Weights of a small transformer language model: 899M tokens.
MLP neurons of a small language model. Each row is named by its layer, matrix (gate and up: input weights) and neuron, and shows model dimensions 16-207. Each number is 500 + 40 x the weight over its row's rms, rounded and kept within 0 to 999. Numbers have three digits each. A neuron's up and down rows have the sign that makes its largest values positive.
After each neuron's rows, "fires after" lists the tokens most often just before its 100 highest values on Wikipedia text that the model never trained on.

L4.gate833:476503424556517430500503490556460486438455457423571472548553516494480516527461475509494520526553471599481525520517470500530543519572568477492531478533488507492541494477504527479527508550465495474489464422500490445522465436494482581470502503532472516443451528515484551466508565467502536461501474477505432509562517526501551518492503509501472513534555534459517486468462488504533436499537515484529364479481516463477485545485522489480490455517436543541535555519493510526532591513525454467467485544427400488543569433506507462502496446455467496496478489540453523531376533561467511485
L4.up833:545496495515513497448535556490558533444466485510510551438480449527545449494517490492469502530444414575462493481473534452490480520481520564577540424458512483514483391531530511466521455456447549512523464509503493479475468571455451556547533502504497527490462505486526480465552449487423531527529518514518490498508473507491535530532519544468510477492514482441415443525542478440419522447520521510501493530513602520555512435568575516488504440466474546533526467560513554544521531472521559575443473495525560507504505430484554451419509582459539540508469468598487454532455527530560489486
fires after: "1", " out", "2", " L", "in", " in"

L4.gate943:575503456443521540485468514545465488521553451495540461560507505565474564463526475502489465486516521567537488538473459506455530519480498481568569541420460512541580514495471487541547529497474448454520547525536449569457442451495524524498530494501426459544515414574557511554501464514430578520511401468491526460450542516505531472408453430539543562504508527483549505452501533509427510454502524515467560486558530514510482459469492495463480483493499557461604492559515532498515510505472446473596510483421545494501577515514539555539475491528531473452498449451480492566525466476544535521
L4.up943:538550544569498509559480481505476471512551466542479485474524472541483557509515474520543488435521545508573471500400489475416481451483484455582479505413451521430447515521529507512545532398450506521509500522511478577564492443502547416485484515546482471505542504424487422518460508532466480554485503543458566550553529468554573480488496534536486426527567503654549522473471510520374476527450539414492510498434487486516493481505469549469469565519523524503528517568435492440524520512518512467533457464542495442537500536486543461461493526515455484500506540488528489543512455460508475536
fires after: " ", " –", " C", "E", " E", " Leg"

L4.gate959:526494531457513533464497523486549458509549427448528482486580428466517490565487472500525529489459485480501464397448508522468484509497466431529517491433441580452499556485503546556477518519521499495514486515541423525501475467474447547591379521505520548540547532457535519519502541426552474445516534439457442458523468474462500504548563484541437537541572515479501532452559488503561471541546443487550502463543468565537499436553572493461618484497560547492509473549510475507519511391440546510521617582541526548473537472520457486497542476503541548416515451514543524519445533507511504467
L4.up959:466470474489486440531485467518510558480468444501478481491508487565458517510514474489414447499494412496506519518545504539452480513438503484480496431431405476473469544597527567502508499490472453520503530479476452544529490450506438543487487488539550499571497447490467484515483505489512443526534506546428518536542456513408517519467532486517445529530524489494415547473451527514463489474492580510533489462487499539511526497465444446454478467501522463488534490496503545444537542581534477464453498483503446464497520436550459498463532505439462488496493502513449474503419468446514519441
fires after: "B", "E", "S", "O", "M", "F"

L5.gate1280:525434515542443573484540475474494533518478434437504507537457533427565477449506501519524524529455495471487466477570528493481491503482503553514547517535537461439486520504533504391500514515577489503485504521538502475490530521449498479488511449535470445459499531502507467507510459519465545493496519507601491450415553578463438492484499506506434534365539495447549560547516574408547473483513538537509530545482544495541576546517487490538504497523516510541558494527451565528408516476551470526471432458516516538464465506498444515547433573465478538497504530624482476433432469473480446494
L5.up1280:474548499514553473578506548472475457450457543483458481505478480509519482571383440465561509559432499481496476485492417506555493492519494491525538481403460516474501601515475462524516463490512511565552450461475476497566592563514451453575511456574531474516450500518505492590421545499541543486524513537475447479477451507535506523504570521510525521517574477541546532466524511461479557484548490549488504493520578493518566498419493483479462571468505527524551500526535484482519454601511509465462462507557536451572451532450514458488464508448546534564483416527536491574465521471592429521
fires after: " ", " |", "′", " (", " R"

L5.gate1407:569482448479440479473500531575470555415547529429583561515513541485501537496533500490561479501510457545474534529552483524465473518550480498521542519561493493498549492449463515555531500529489507518496519498482469512482453510486564429484480485410527587548531498434529457455492553465385477514452442495507522447531562552441506513431463509498449462528476562519500540515450438439505511491461564528547510549561549478535536516481499498498467570510517532505486491484476534530469549530482447537511475518514557414524500500482449528500530526463521524505498510512447506473501541522458491473
L5.up1407:456448549507499433470512473461531510491549497540497504493479520484495471524523513455515496502447451484517502487492425497569488454477533515523406450410475464491526481569490510466474469437467537483470487497517474537484509510463469545513510454506423449491453545408482535544445425508472476472554489565488511478520460467406501564558514553450505507504546494431429540596456464541453536541502515517464551503427515409421428498552532499466527469480482521570542504515486489471440449524469533542530553485507473511462429463587468480503457505575497383553575482529418504511509535505516460533
fires after: "1", "2", "5", "6", "4"

L5.gate100:516474448498509496497471518522558563558539526535455426502480522499522507502500463546516580514468526499488548470462551395554512471503466543528459487509513448470491528538450499572459530532455540514568510548490550466597518550411526458456500487540436474503453482487455456493531446494488506473558512409578514403532521532514529524469450547592597553524430467508518495574509472469555483520453528549490567503594486546461487487476572418495482578530472516480441485506496567495461540483466477419535449416450485522473458505526448496442495448496533458561576474512524500500545477518496520558
L5.up100:485408525439486535521530561519510492513518434445537537495481538444534534511491546458561484580492490472514542550522495452547533521490495513537447511447503564474570448473476552527445454523483490483516492513460471541493554460474562549575589482455494472471530472461597463497541543476521488408464503500538418484515439499504536537403521534509491496423440488523500478493546538483519516537534482519556467469506512508455597426503438486480434439538448444532495467501476507506526489554562468472597533466528472426500533492438489530435491522476382536501502494562402541519526445523498487454
fires after: " ", "–", "202", "201", "199"

L5.gate1344:560481522418488476471552570528417510470512485454468451465599454481564490517465526517433512539486434427478491416537492508550479461565561537513537464509527505482509452498565397506445462524570564454485501406502457528470466483521489548542492521479429508465492485515503480491500541442521493501449605424501475426537502447553518462562399493519504523509480483459505573499492454595478532499501497480533509429513490461513571512511573510435528488536535532508505507449558536410503464500465452430566445423522487519433477476507547475462535449522566413495532484523521538559541556441543492522
L5.up1344:449500532536576499515460465570471448526485523483492475539519454536474459441445494503563508441490535517504486521519466500458548497512558514463520449531480499568552447534522508550521418476444511433513502504623502460460451433505492555494470535468553456533502509488529546503559551490465497439421504471521483573500459531545550446457505464502590566520498522502373506510606544445487499494497516469557470499535427500436503513515479486521430528452512472460399491493534525468414437567517471503509510499481561493533461523435485458454457575529521501465489470529482476462502479495539461527
fires after: " "

L2.gate217:439529527498560551522535469463537513539569477490512467505590450525442494505469530531498504461473523501447425487475417535468472414456513494496574458486452576560445454497540462493499454542463534416518456451498470519436485504512489501539500430589541444514560445533495479526529462464480515524465515443547604508494560536516522493479532470479512480455499489540486543492484476491504452555448469498461570478632442531451475541503521489525425509460529448517611443541530511503567441505380519516514510571503537468562566470605502480482488496542521506447554516477526464540484540491476551396
L2.up217:467502511495484496437489497508533498480486493532450454442578511507521530502502505489521542493535460441481468420517400552533524519404518420444482478475473493539564481538537482514562498530488475491545462479503565497482528490531531495498510482461508502533507515512524454517461592548509519505492491544470498491520556413488540501513456469466513508498485481551497499472496474502488470438485513516499426454544556515521551453492501473449501507503448492490518548439501510486464472527486476450418499501487499554555496501588502495517414520524424552511460502526490549481538574464468437469
fires after: ";", " (", " T", " F", " Y"

L2.gate1055:526519483548558526477545472530519459531464506527540612492439382455439508470513441513483486512549424507511487456447506458463529492560426476427456444523565519396573516441534435527523538505513425547476535456490496484498468483487484496460555543561527561542509438479503450503523458479493518471473463496518538501523506493464519496553536430526435460505444496505528534504547525494461460501528489556494529549470516520512539519541484496516409510474487478521491430493481483505514544551504579527567467595552533498442499461531442511498440483563533552525512476408485537508537537474508595566
L2.up1055:488477487529531484434519538519458483507475454497515496511517468558526535430503479505593475492561516533554467575491528532511495481510484465505479509502478437476554457497488480517487520501480485516513464454413450486536512481412538507536429469500488571471531463509501521542584487493457539490442528494471467429453512505485482518527473485524500505503568577500505520492465434529505491446535466498506478455515580563482409447500515514502492462508596554543583435473482578516559545529529460563557489554476607496538472446587544514482561512502468492524482535454547581514472494480542487529
fires after: " T", "T", ":", " t", "H", ","

L2.gate850:468509487567495492477478494445420544489494459484437516494400496504523543504475485507480543484521541477517464421517567511542558478454487520487508461517569536489450459517533491477493534557529432487501432508569517494504500453478576418451468472481482491560462515536448494540494470489419543504478523500537509485494551396484482463565547465551473477502507568471491522520524457545443464509473394540548464466512444495467498484514531537523489423452515444494517466426474500423498526442486509502488496492516494388588457475620437574504530535513549512536456505450475424513448457550490563454
L2.up850:469546485478458585514472481517494507502470423414516481539494462581513506512537547522547542566503497430481529581546489550531471547452536454546464552507511506491505495500505454502575525474485483476518437444527532501494525520510504554488505487492446523482456498536523520493508527562417407473476502455525609479510548477517521461517567475433490576458542486509508553519459477509462542586471477434474441452481440554480523565537491504518595494479405383514540581512462464513472529528523533470492571443442514503528503533493488542479404479497518531539488531496439509495572518552496404490
fires after: " f", " l", " F", " T", " D", " V"

L5.gate1685:553549481541512529508501467540533482474567507470496483541526512517468481503516582490470551500525473504484452559551543540429490439455529566552523493467462508437503492518511577427497511500460474530464535456522555517452510468505534454543557588462530413472486456491533483456551585549540517536486603472457491509512468481506481496473511482560529450441539484455524541453392492482528480430422504472530587508486493482462556530419516524457523478500583464533520483522519547573473540495555478514472523523473441509514491466509489538482499518491490554470508474489539572448458512537528509472
L5.up1685:490488497515490502485490443507476447493476523535507463483510499527456532483475446455473526482482579469501484410515456472562532517509533530554471471519435481448521544440512560544536447534445572537580498498578516439526524505480463462493497579512538527426446449499505457442567436473551438496561479482430544489502479529518523518438506522515516509515410573473475494506557485441487524447431533594491538458536474516528520495554528529539509487530595500558480531557501454536422525484461493528473442434568517510551552578463529503518538440509542503514475488487498545494421470468481474483
fires after: " |", ";", " ", " /", "f"

L5.gate1629:445566463526522556548541394486563502458420531493470561476506543504517529512541528493493543531478485473497411502504479510527507525533519547399509537562500511468558420525542473493515522538568483537482537524546473494520561499533474568501509565481556507462508448563403465486447488514505460556496530531464479485469496595506523500485542583445481462481463566508584516551542518496489518517457542555509475528528435547521493528492428542504509462526523542529544542479489540487487522500528478510552536496505505439504518456572432510516514505520484545518513434459505512494465535505488551496
L5.up1629:536490563467539556542651486572519476436459436475536513519469556531448496515549448498562389450549539534485490512488513495476512566468462492489454485530501483554458503520511568465526483551548488507416490530473534481570472512539495440583447510490502461417507574434433571517531472485533507511479532438555432521455514470453536502461496442472490501469503546498512599524526452489497507481497414505477416487517536453477589491525427460622514545507482520550537462481589463518507513529428557485462485554550489493499448472406483507559442487490457517536503530552495532535483506479517448563
fires after: " |", "|", " ", " votes"

L2.gate1375:466441545578526533571456573492509509487481485507512535548450455549520518570487502498568462540549462492527564554487438535546531469457464554531561477479510527519489503538458474508617485475533495433457453500491466555501522487505562464484561503538468535510476569526543499542415533448503591540434523425587497517496480545588578446511463493467520503524481502456505488568553520462531497496508504505501527550411516443486559481553524544516460506484502515516574519487508543468452517498507547531464566486520441525472543567536440441447513468441552519535526424503480443547450523488524496494
L2.up1375:514474492467528541413501501513542423518492508481524486578476504477489526528515519484535379509477555463488439485463512586497548457511448557504475528493568505496451566537479475477546519549531511491438416475450444504496528505518483513555534504491529453477483524517565508441432465508435477551513544532522510528459498596474570459471446505494454546506510576512407527581527493526484486519441476513438466521543512490463479595535480487471546544566481514529526476513420565465521478516495472466555443516480526455574513460465515469560489540495579578526530533446549484560487546579495455396
fires after: "1", "3", "8", "11", "4", "0"

L5.gate3:525498549484514547388504470463496515453542535539433527534468524528586528455521469459509463466482534483541489482545541482497533470442592453489492475590486448503537553492413494532469511502562488503491443493590481451475517463496508440517501479499540499587475510502486447440504517467506536482506495518445436525459506543461441487451500487487482463411409518483493469453491426451467453513493507505466475492538435490493556489475548444593525515470448529468519503489509518559511560543487442566444476522527480530484506504569435489561450438430505466562561465542418530450442553474517513526
L5.up3:521508488545511529510457587486428438584506589457505562498509512576411564400502483486535477469486511457514518560510466433471490481527459503528487515468471532520456453469549506495459508540510497555525561514534432445483611550545561492546515466508449480483492512533564463506548529586489512418433492493454508575552570485490454547587460460472568540527492471470495476488434554555464468509489475493467562536490510498537570479496465518459553542488483509494516461560492543439460477475496494509458512559494446476488553555463530515500548507450541491425447448445501474557494551562504480492
fires after: ",", " However", "3", "6", "0"

L5.gate1410:526478531563485529466442462468523494496534490596530517520588432491458491477491513519388528580501468471509543523534568514464510549488560557549561499494512492481446485492472456436486568478489532528451545433464528591502486501500484462508508485477497538566506434476522465491507481454482572538478436561522465444534494504495514553437508447556486436551456457544533419566448448542482460493559448438505500474523542450522523503538559534421499506434554497459539483472495479453568490516540401517440415510498510425537500513547481498517424548448553449511538505403549502521471483527491517443
L5.up1410:544498487598467460446479473556446546595510548490503432474612501471534508446507477497432527509505437434483535492594541542485540554534467502493546472463454503501485510470552529489466574517475511462470477438502565558546560497503585485517462560448543544522451532466510491500463422427509538477520566487509485619482556605503436543554480454476481513494503508522439476497517447472548495491551611516487520516573544484533520539513490457465437537473459535442429548455490547458539507514522530460516542523479488462573536514530546542429519475486517505509498456414462462497490447493534427538
fires after: "0", "5", "8", "9", "7", "4"

L5.gate1438:539510534459485526503457428524496454494534479538473521513476479445526436561498483455513436478440496469499507486493453570484469534528534550516541507482494559538503565503453501498548507505486546454482419455509508546518524474525461449524507423472467544523449485466479468538498550481481472471470540478486549472541520481442486524496556453485464432465482523424521465455524430509535503524411558478512537491523520504559551533498539530531425509456489501529428497540536458516444468469477458544558533497538523410488487511559517419434410552500549518520472560587485595499517568521478522479
L5.up1438:512483539538392504453494452502492445484537516556493471517539588568505487421478485526516484477493536540506523513475508454444490477503530473535521425507518540479477452563488584464541458485483524509557521417559388547428510552434508494485491479518484543515437509526517520463475550477422485498542544539546451486544526592521506558531488581522555498452529552483473518491511525530489588477550529505451508555482476450483458497499423561452469516529482433457489515520449483560515432410485492511494465493524442554498540506493494436495432521489497534537505572453530416546543472448505532519
fires after: "1", "6", "7", " No", "5", "3"

L2.gate763:493480550518433516558548471609543539484468512501543610541507470521454446457544384502557435496523492494463510553585563557475518554505550571518543504520454503510505482562534464534459501570549529456503514550411489537546461513462518516544523477493483546466509469459540461590446545508499510488504457496502547552479438508474529539515491491537502495503468449517500523533531436493533498497468516439458550489518551543512473664507441493454452452507492480432492522548533425534476418510481488576499553458506458412550539520500577554513468511437480510506500494460509472492471487524517492506
L2.up763:488498542465448587534543522515476521533555558490516480506474513556448512543455471511488451489535453517487502415577528442504469579481555520459485522529420496509571580544483493532421539498536492543470479511502504481571564508519513468507493543487487510507497450457489529526470562607465507466554503550510534487463491483474533456568467473504479453576471448472461538570504472476516542493460485486531581527471479602502479544529534485543466488512454565455539479511468492480538470554487470539465504497495446497500445515469457538466453518460553521562469518467519493510460582570545480524
fires after: " |", " ", " s", " S", "ch", "1"

L2.gate564:468530502515425489509418468479487432521514464405496523493517506441473450461529447532522518522458520538488475481553501585498505568453502543495612498449465454496519563544580512518549513513506436479488513484509455556484551494569453480577478533542482421458458452470574493505497496465505526513467530480439458530522572478536464467454530465469446515442494505517515478462485512499471583544478498517473511463493516535490441506522452499470538511573440520512602553572511521502468480499525497501551563557492488490447495436544577519512510477486521458407390566516469547526455547531499522455
L2.up564:530484555514453535488551490529466576496532516438420464548495579585459473468542447489534524594511514531537516532524470506536522527483513556430545435454479487557494517539526520471529474470523550525492524450503466511506590476512467532476488481505513482539473502496412536550527533482481478501545478483564533535504537464504451553529444529478561522495574499539511504446467424492493447413552530456471524442484518634552473446460493566498485526472479467486505507451433450452452464465490476459495554491480525448511508416493493452480542467548441519489505505445512481480546486496416441473
fires after: " S", "S", "E", " E", "ole", "Y"

L2.gate1404:468519503455601477482532530502473555532470458551500409583521475511508606447446494546516512517537469572476546477501562510467490536445521494520494475530513571461397478433458513550461434465519494493396422513546501586507450465483478494493424497524494491528491524464493467514504513557542556516530566474581526566484502447494437455513522543501504473540493550528462552435435526454538445511487521473477508541470549483550467493486406517533470482511450562492562511489507448481512548525491495565488470477516520483480440563619521502546490521520497473479597521464495476448476465460464501435
L2.up1404:507474496545488487501553557569486502467429530489566511551432543513497484534469466502484524538570477532587514558506511524510525536460559483554479494514545519481428520483530459379481519503525413464488484460619537560487539463514542454504570495467467503522553540469504459498563462490522534531534460415500540534503459535465602543571581451443511538471404449521497454522455496469461561525499526484520533540478440503524531481461555457511510519471551400411494539454583514527474516604509551485496475475466437528537483448492547528459462505482504446526473465452461434515499529488479461636
fires after: " ", "A", " D", "D", " F", " tw"

L2.gate1002:521471569533530503518440496498546527572543547496500489525483525390453539532488533480479530502480515528420514444557422499525425495444578475455540489591453531517495518493465431533450537526505465464428462442534539406501559556522504499477475519519459504583448467423409490481508491513511505567446497512522474587475497552503481492406549422508478496524564491526536462572511469517432536539520515468504444462474519468506501504457528472513502543552497491478520396511502463453500467541508485444492511496599558520486479513502339561465492505516455498510484445543546497481431491540484439560
L2.up1002:578467526502557488443421483485437523544486547445513423539489509468477463491500532465611462525535478587492512514493512493492484504487528523535486479523484529526560467408512540518514490518513563443510515530467540410478456450512500457555535469502427482497477506513468497554543492497506477524493483534461538498500529539551523451519481494459477482556481519506544518516539470481478544502534514493492491481495499523498495548471517437558500496433537519425538525455436563484477475444481444480481556485427481471492562577558513564499488464501467458447462517505506577520442497533485429465
fires after: " sc", "s", " sol", " Sc", " s", " scholars"

L4.gate984:553432534530507521493516526491499524580464568432517522474488515477528544514506552424511501501526522542552555522528476470503507420504481522469451503484489534412530427543434478497533572486496436511522492539478533490420442586502457579516525518542560559479450507578479434460514512443499478494429561503584494421505414480529505493544478514470522489519503474505524560572494499580457454508463503523556509532563534552473516554513499481506506515475505565512490473550524541484531492401415549468434494493465486436492487451445437433507497494520484451514567448495605477519432484474554520469
L4.up984:561462455488555469499455550501497488527461543559491523515476459435518508465521480521501477458518441522490498557433573500477465529517526434517488531529476492532447498441448451472450531503466497506497476526427446454431407510511473492513559515538510518537413446561556523523505499516545477518496490479397538499521454480552496507516532531491448528551527499526487520467472476574510506489573506442492537578597566478532477505452486525485420495443543455558485506465467514459511469474492512506504504516549487456457427594455439482482533523506510489515484527452543511457434529540464469596
fires after: " R", " W", " K", " |", " che", " We"

L2.gate321:526472478430496515513522480508512449491497494494505447496484475466476459496487519478523413537533531435538500489449523470575552448472473509435452512553511508505478477475513534464485491584505451468485447489472524516503474510496457533516517495487488537511489522517480512567445560549523503522499554516496453483493493394487497518451423493543538543523525518584433558530444499493540516485459492536478484552532450474466468485481444524485518450506495550520476447596498537517505476484451577563485445546399515444494481461475444470494507510540547508469571550572601529488457468478462442445
L2.up321:551532550508540433440469497498495451530456490478474490541540524501515525526491502541455503496482482438468514468501480530549502521495516502586509481463494500473497550532445427495570528473502548450574530472484513518541504531536508452466486445548530472468566524488494458509458482529406466498567499471488542580511492524454456573490480536419509522538461515535519470397510552462455490444491522554540529486443491472473522489471440556459459473520523427410512486467503472557444492463557543454464469496544517521482452497439460525517539443513441510531474566494482487522570532485500459510
fires after: " l", " d", " L", "L", " f", "\n"

L5.gate418:594506520528461476431449521483494484462526526462505529537476413482436440497474467491498533562475498500461485589525469469463509446460530485488490488516514552534515502468517524442549559496543432505517495577494418535517523513559493467600473442469472468501445489520579583521466561482607531530531479505544504482537477469554537496471461520501511475494440483509496491442463467495467557464495507523489457507519487441478529471511595477517452465368488459507483504472447534552564515507457497472522576470544564502598463497490469485533421506519437407498545526510569518512501548516475541529
L5.up418:518499449473487414439511467555515538539469531470455562556498446488563566542454531508516470514496501542450498538500545500513547555460552560484498529522409481562523548560502449524600524496484489460499500469538524530541488555461488516479551494491514531488458542495543476461477445542456492451480451484556521452517427554479489513490554434509510527537512534560490517526488517517480525500482511519477511477446483469549555477529547537503538485518488426526480541492499472491488533523506427453485531524534504505573498483468466534418505570491517466503541493550509552576508477472527540451
fires after: "1", "5", "3", "2", "4", "8"

L2.gate265:553504551496548475557501511527443502492482516474525417536510513544432430444517552525461445479473478499521543476447369538481551495554506428528492582475496531514514486473465436567572504567517470511479497533567447480425492581537460517457481524567518469466498560458484509515500462504495461491492523417470490444512498449508482490499483493504566460461522473466481481509531460487505538513516471496482453504520515551449517503523511470458523494467480587447437468434484568490491468521492484560470474461540530453477506530520446511470496553535549439552409490542492499545528458456538471436
L2.up265:498473524477608509512538500541452454532512561434525483483466492513475519590559485549485516556571398472559494490496539535533480527478530470484471404484510492437541518537474468560529526454586488520546498471540521462597468516511489474440506552551479479505523474519538508430507430525493548574525491499504506495472506526429442541502465414466479537484519506488488470473550468539500503521526515452517461461464511541507469513523463524496499445517451441576381471496505508557503484515549513515511510525509552500577540534533515544407501515575502569412427506517573528506524551498543494558
fires after: " d", " f", " p", "F", " equ"

L5.gate1141:458602498483433497448515487450520557516493513425558533547562533536516509445460587584466536510520422431397537458468549503468461490471514515475485514549474463526473533496559518483581481601563489474457507518505580486503502492500536554481579526507523544545509473514504438459528518495463519526570567477597391500432484487470509504531512521527511560496540546455484509539508569521494442466483470501471558528440533514553452475562548508444455520472543565499536477485465513464562490449524488518508464599545511461415471543473485446539461521447507495533489530574600480509519470464456550574
L5.up1141:473499506477485537522499605508490491557532505488502540535484515490486432493467501488441488512513443531539520530497559484470446444508512498502500507422557449498554417414499509480534554505553502497585511485534459488503427492471470511434485494529550502494509416466479493494566479550493481504447502472518462554537517569542514477460473613517461587514520444483529507459511530490566458557463466518488585597502507503433487420424460455482471486484491478445490559437475512419561572490419516564508481515490400426477484493515470442534530489453491516532566533503525510483536454552505561539
fires after: " |", " M", " R", " k", " y"

L2.gate983:510412515529509461501480581530537534509493506492492476456523445489470503490570446468551503502583515473554517455540612486505520568520525499529516457494562494586499528421510485559509492549530517448479580507512495446507530521469509521435492507461511513539462552413503541456518448514474504432469476538456493464445454550482472500485495460474482521511433528512520489451481511488531531532564461483465489514515476558556499540537439503519499451553585553473501528534537584405457519498488493509502485527467485470548538502564421483525504479512465435529510469554514507464473559585463454517
L2.up983:419513539521488527510501511527566516565428492510461486489511498504413593523447453519459537565520489479571500464506531421513478486466511497508466512482432579441532501534508545467519513520456460439464547512545528521433486507589519474501471492427442507564499533457547452484577474512425497550516503509431516547481365457529459540454562436540482457489489499538489492501530542485497572430537483506491489526435485591562524555458490435411467521528545508507515491613512502543462515477552578474444434453524600525481528495496487488455504513500494555520475502450479502488466497552505442504
fires after: " M", "erm", " m", "-m", "ra", " At"

L4.gate778:485562481455488443487468568444448517527447511566487428511467524540500488449429456528424549534465520451525491458482455528585536396456478431538537518533531547456590472496515498482523465528466455471496445502487455484512462490530504527503526613548499524486491485461530537487490444445509455497483511581550418452581536510459507544518539503487521610498505565445484463538498601474436602490536508443496444545536462532552532490521539523491488510546487522486490419463473523453500422479420435587525481425456471501509422580498544513460549543539454533485484505507437563497532448520454461531
L4.up778:389576479523516561513479531525489480498453539527455433526517497430505570482417463520545503507502494586490431428461522419510500473544506469533499505568474556488466487591545428456661456563525530434580442553539528476472564506517529501517568550504484519539506489450472516516500486494504482520507461508532416494574520555505499507482494483482492528534477483493515512430500520484467490518472418431486470515519484551509519487511517528422487497428478546493515515531447534617456526487539505506542507462526516529537445560514571470437462547433420484526433472487474561547481431470497441564
fires after: " F", " f", "F", "f", " t"

L2.gate548:568584532527557499560462438500447457545480539526469516504544410497452531460508564475407491528450512531468497527430498463531547436542550485501518450470437489491515538493517480479465554586459512547503496464452484600483504523489508506516602539498544556421487542418581458487507519467564440508477459475473470540494517508546536471454571433495538556438474487473494500469500509547495499449518496519470459536502580559567487502526514479472486487518493589534519511496522460507550515464504525509579474547552465533501482442583478503457472547422496484477489562572428442517584449480509574497
L2.up548:477550590552502443494467492385456504499503535462520507486454491513504541524482533512523551477498513479506568534521473512499503536492501467508508586486473565548453507487498566514543359470537492477529534472459506489505470557471478415457489507521509518508462477503458509500549472542508529475532543495547500493462452472483492632499538451492474455453506439517483423481477444534481492463545452401491533576509500452529443477517531504499406423452505537484526506433467503515479540565507525599429543505552535465454488472524504532484516565542531485510525494564492459456508487469458550552
fires after: " t", " res", " T", "T"

L2.gate1489:563512502486435542559496559489441535508580496468519519539520549570508489526515463538488445511534469452477456461523454473507493513511498540465532498432456526529491553474530474470488445545490457490490552463520535466464533536533537463542514488559454590508463531509454490533443433539392540477488486496534460496504511523488494556547563419503466465532503444516464538455523508572463515530492475550523492477568515466538459493438563509486552439541482432551515558484515506502481556571483438533545489442497485461549524449462472436473446505523461516565432542568524521501540539470504479485
L2.up1489:592456545460518581481468499487453497500471569426471560490484471439513499500501402493546535520475514527524512537518486542503491530557459415466446488407515467561457490485515539546487438539521500499517485493513494473505462447508410460456487444501452548458509490461567530562536482466553468621501478468463395483512470572499538470554521513568460463515510472484510499528489501492484554459447509518530486507436451464415489491551506427501474531485481494466512542557542470415444481519464506502530467519431513390488475511469497484477415490417460481483481426452507480529510503560491512510
fires after: " S", " s", "s", " K", " sh"

L4.gate612:519515525537496449503431458470465490501543468502477561458482502517562500517517428535428534489495502549483505461549550540431495520442562546430520400526504451509503503488537451452531506479523485474500487533531526539508462487477471542542483465504471500439508455432491502469548460499506497459455533528504472466456505514530471522481502582451554481583467528568526524496513513473446497504515534469479526529509497478489568519560486492493517494522547526426506483550515530517489507494554433478569509427509508472545590487520469494529538465487533364486461471512447554537485524433481525532
L4.up612:477562484503516504542580532457459512499455568434480516434511507462485434575490536507551538488505449577539429533530628547506524517557519448560482526545546534496507495496556511512411529479511507471565445533509497516610542484519505509499459550443515456520533496464536512515495554509450448488503520599473473548476541471478467435519495492508495532528464600513528522593533507535476407455522490508452528537421475516438512466561445562555539522421452476403471522520477531508509438512510504454608541528547562453504479425509508529504459541428542524417576468531502569535525491555581460530
fires after: " ", " over", " ===\n\n"

L2.gate1286:532567468504515488537461507438479568525456495447542530470554470491561492504516614505497503395431468528524502500505472528487522399438536529515386530505431499455440421449544490531500551512497512466459575558442569429443447491511541491460464572485500449567417521512507528500554495466594540455453476499495531510489503504515467514468491481473534511412491515542480478554510517501525473482477506449524417531554536479499440451525461580433550498441560557494494473443475470427493540478487451486467534491450455421475537459502493475452476539535489531499485458495467593527578495453459643492
L2.up1286:494527473549550449528522534504485493503493550498562479368512476521500510507432490506525468481478371555503526455546395563484448474549514417464478427515481450506485462484462507530483494500449467487518523454502483497521567514442492476503441548503469539476462537491505526511572399503475510551518547531491417463580476474534465587512554509467502533482551562625525488534489479495536443455550507482491575481445546483516468513496501465485557474472504466548509471423519510467492515478491484474511485528534546464474540437518522459422549492476524498480441560483430553496500505567526545519
fires after: " sat", " T", " t", "T", " C"

L4.gate1054:450509477462409528510505588493486487471437538496471491541463536496493509485494511471455483529507486419472469517446500503523552477520477557424472471523575530467481489561415465492480476525504490482540536524505466557458550492515547488402500466458500431499499542546510483410598467545510453496598496467440476510479482511449526494473532504474480483508455536526541486469560462502534555554487559570496542533459513507454514505543487478480549498561580536586513525514537525560464485501458522485496589539536555549471514549477478517555498456489515599469518449531529457474483471514484507521
L4.up1054:400496509487498495529463546443475457576498465504507412461475498469475477559500547454511521536460463464458483515440418457481476433492481532550446493492443524442609462568494533468444529496491404432471560466484537471517518518532543497469460485452506447486478515540403515525486518386558481541489583576546554475565504438499461494535554525523486511532519461511472540511526506488473569526543550463522570451558439482542467577488440466568566493513522478480473504518471536474529487548571498549499556474442559465561551468489533514490409453512493439508511499482520519512482560465467509481
fires after: " ", " m", "^{", "-m", " M"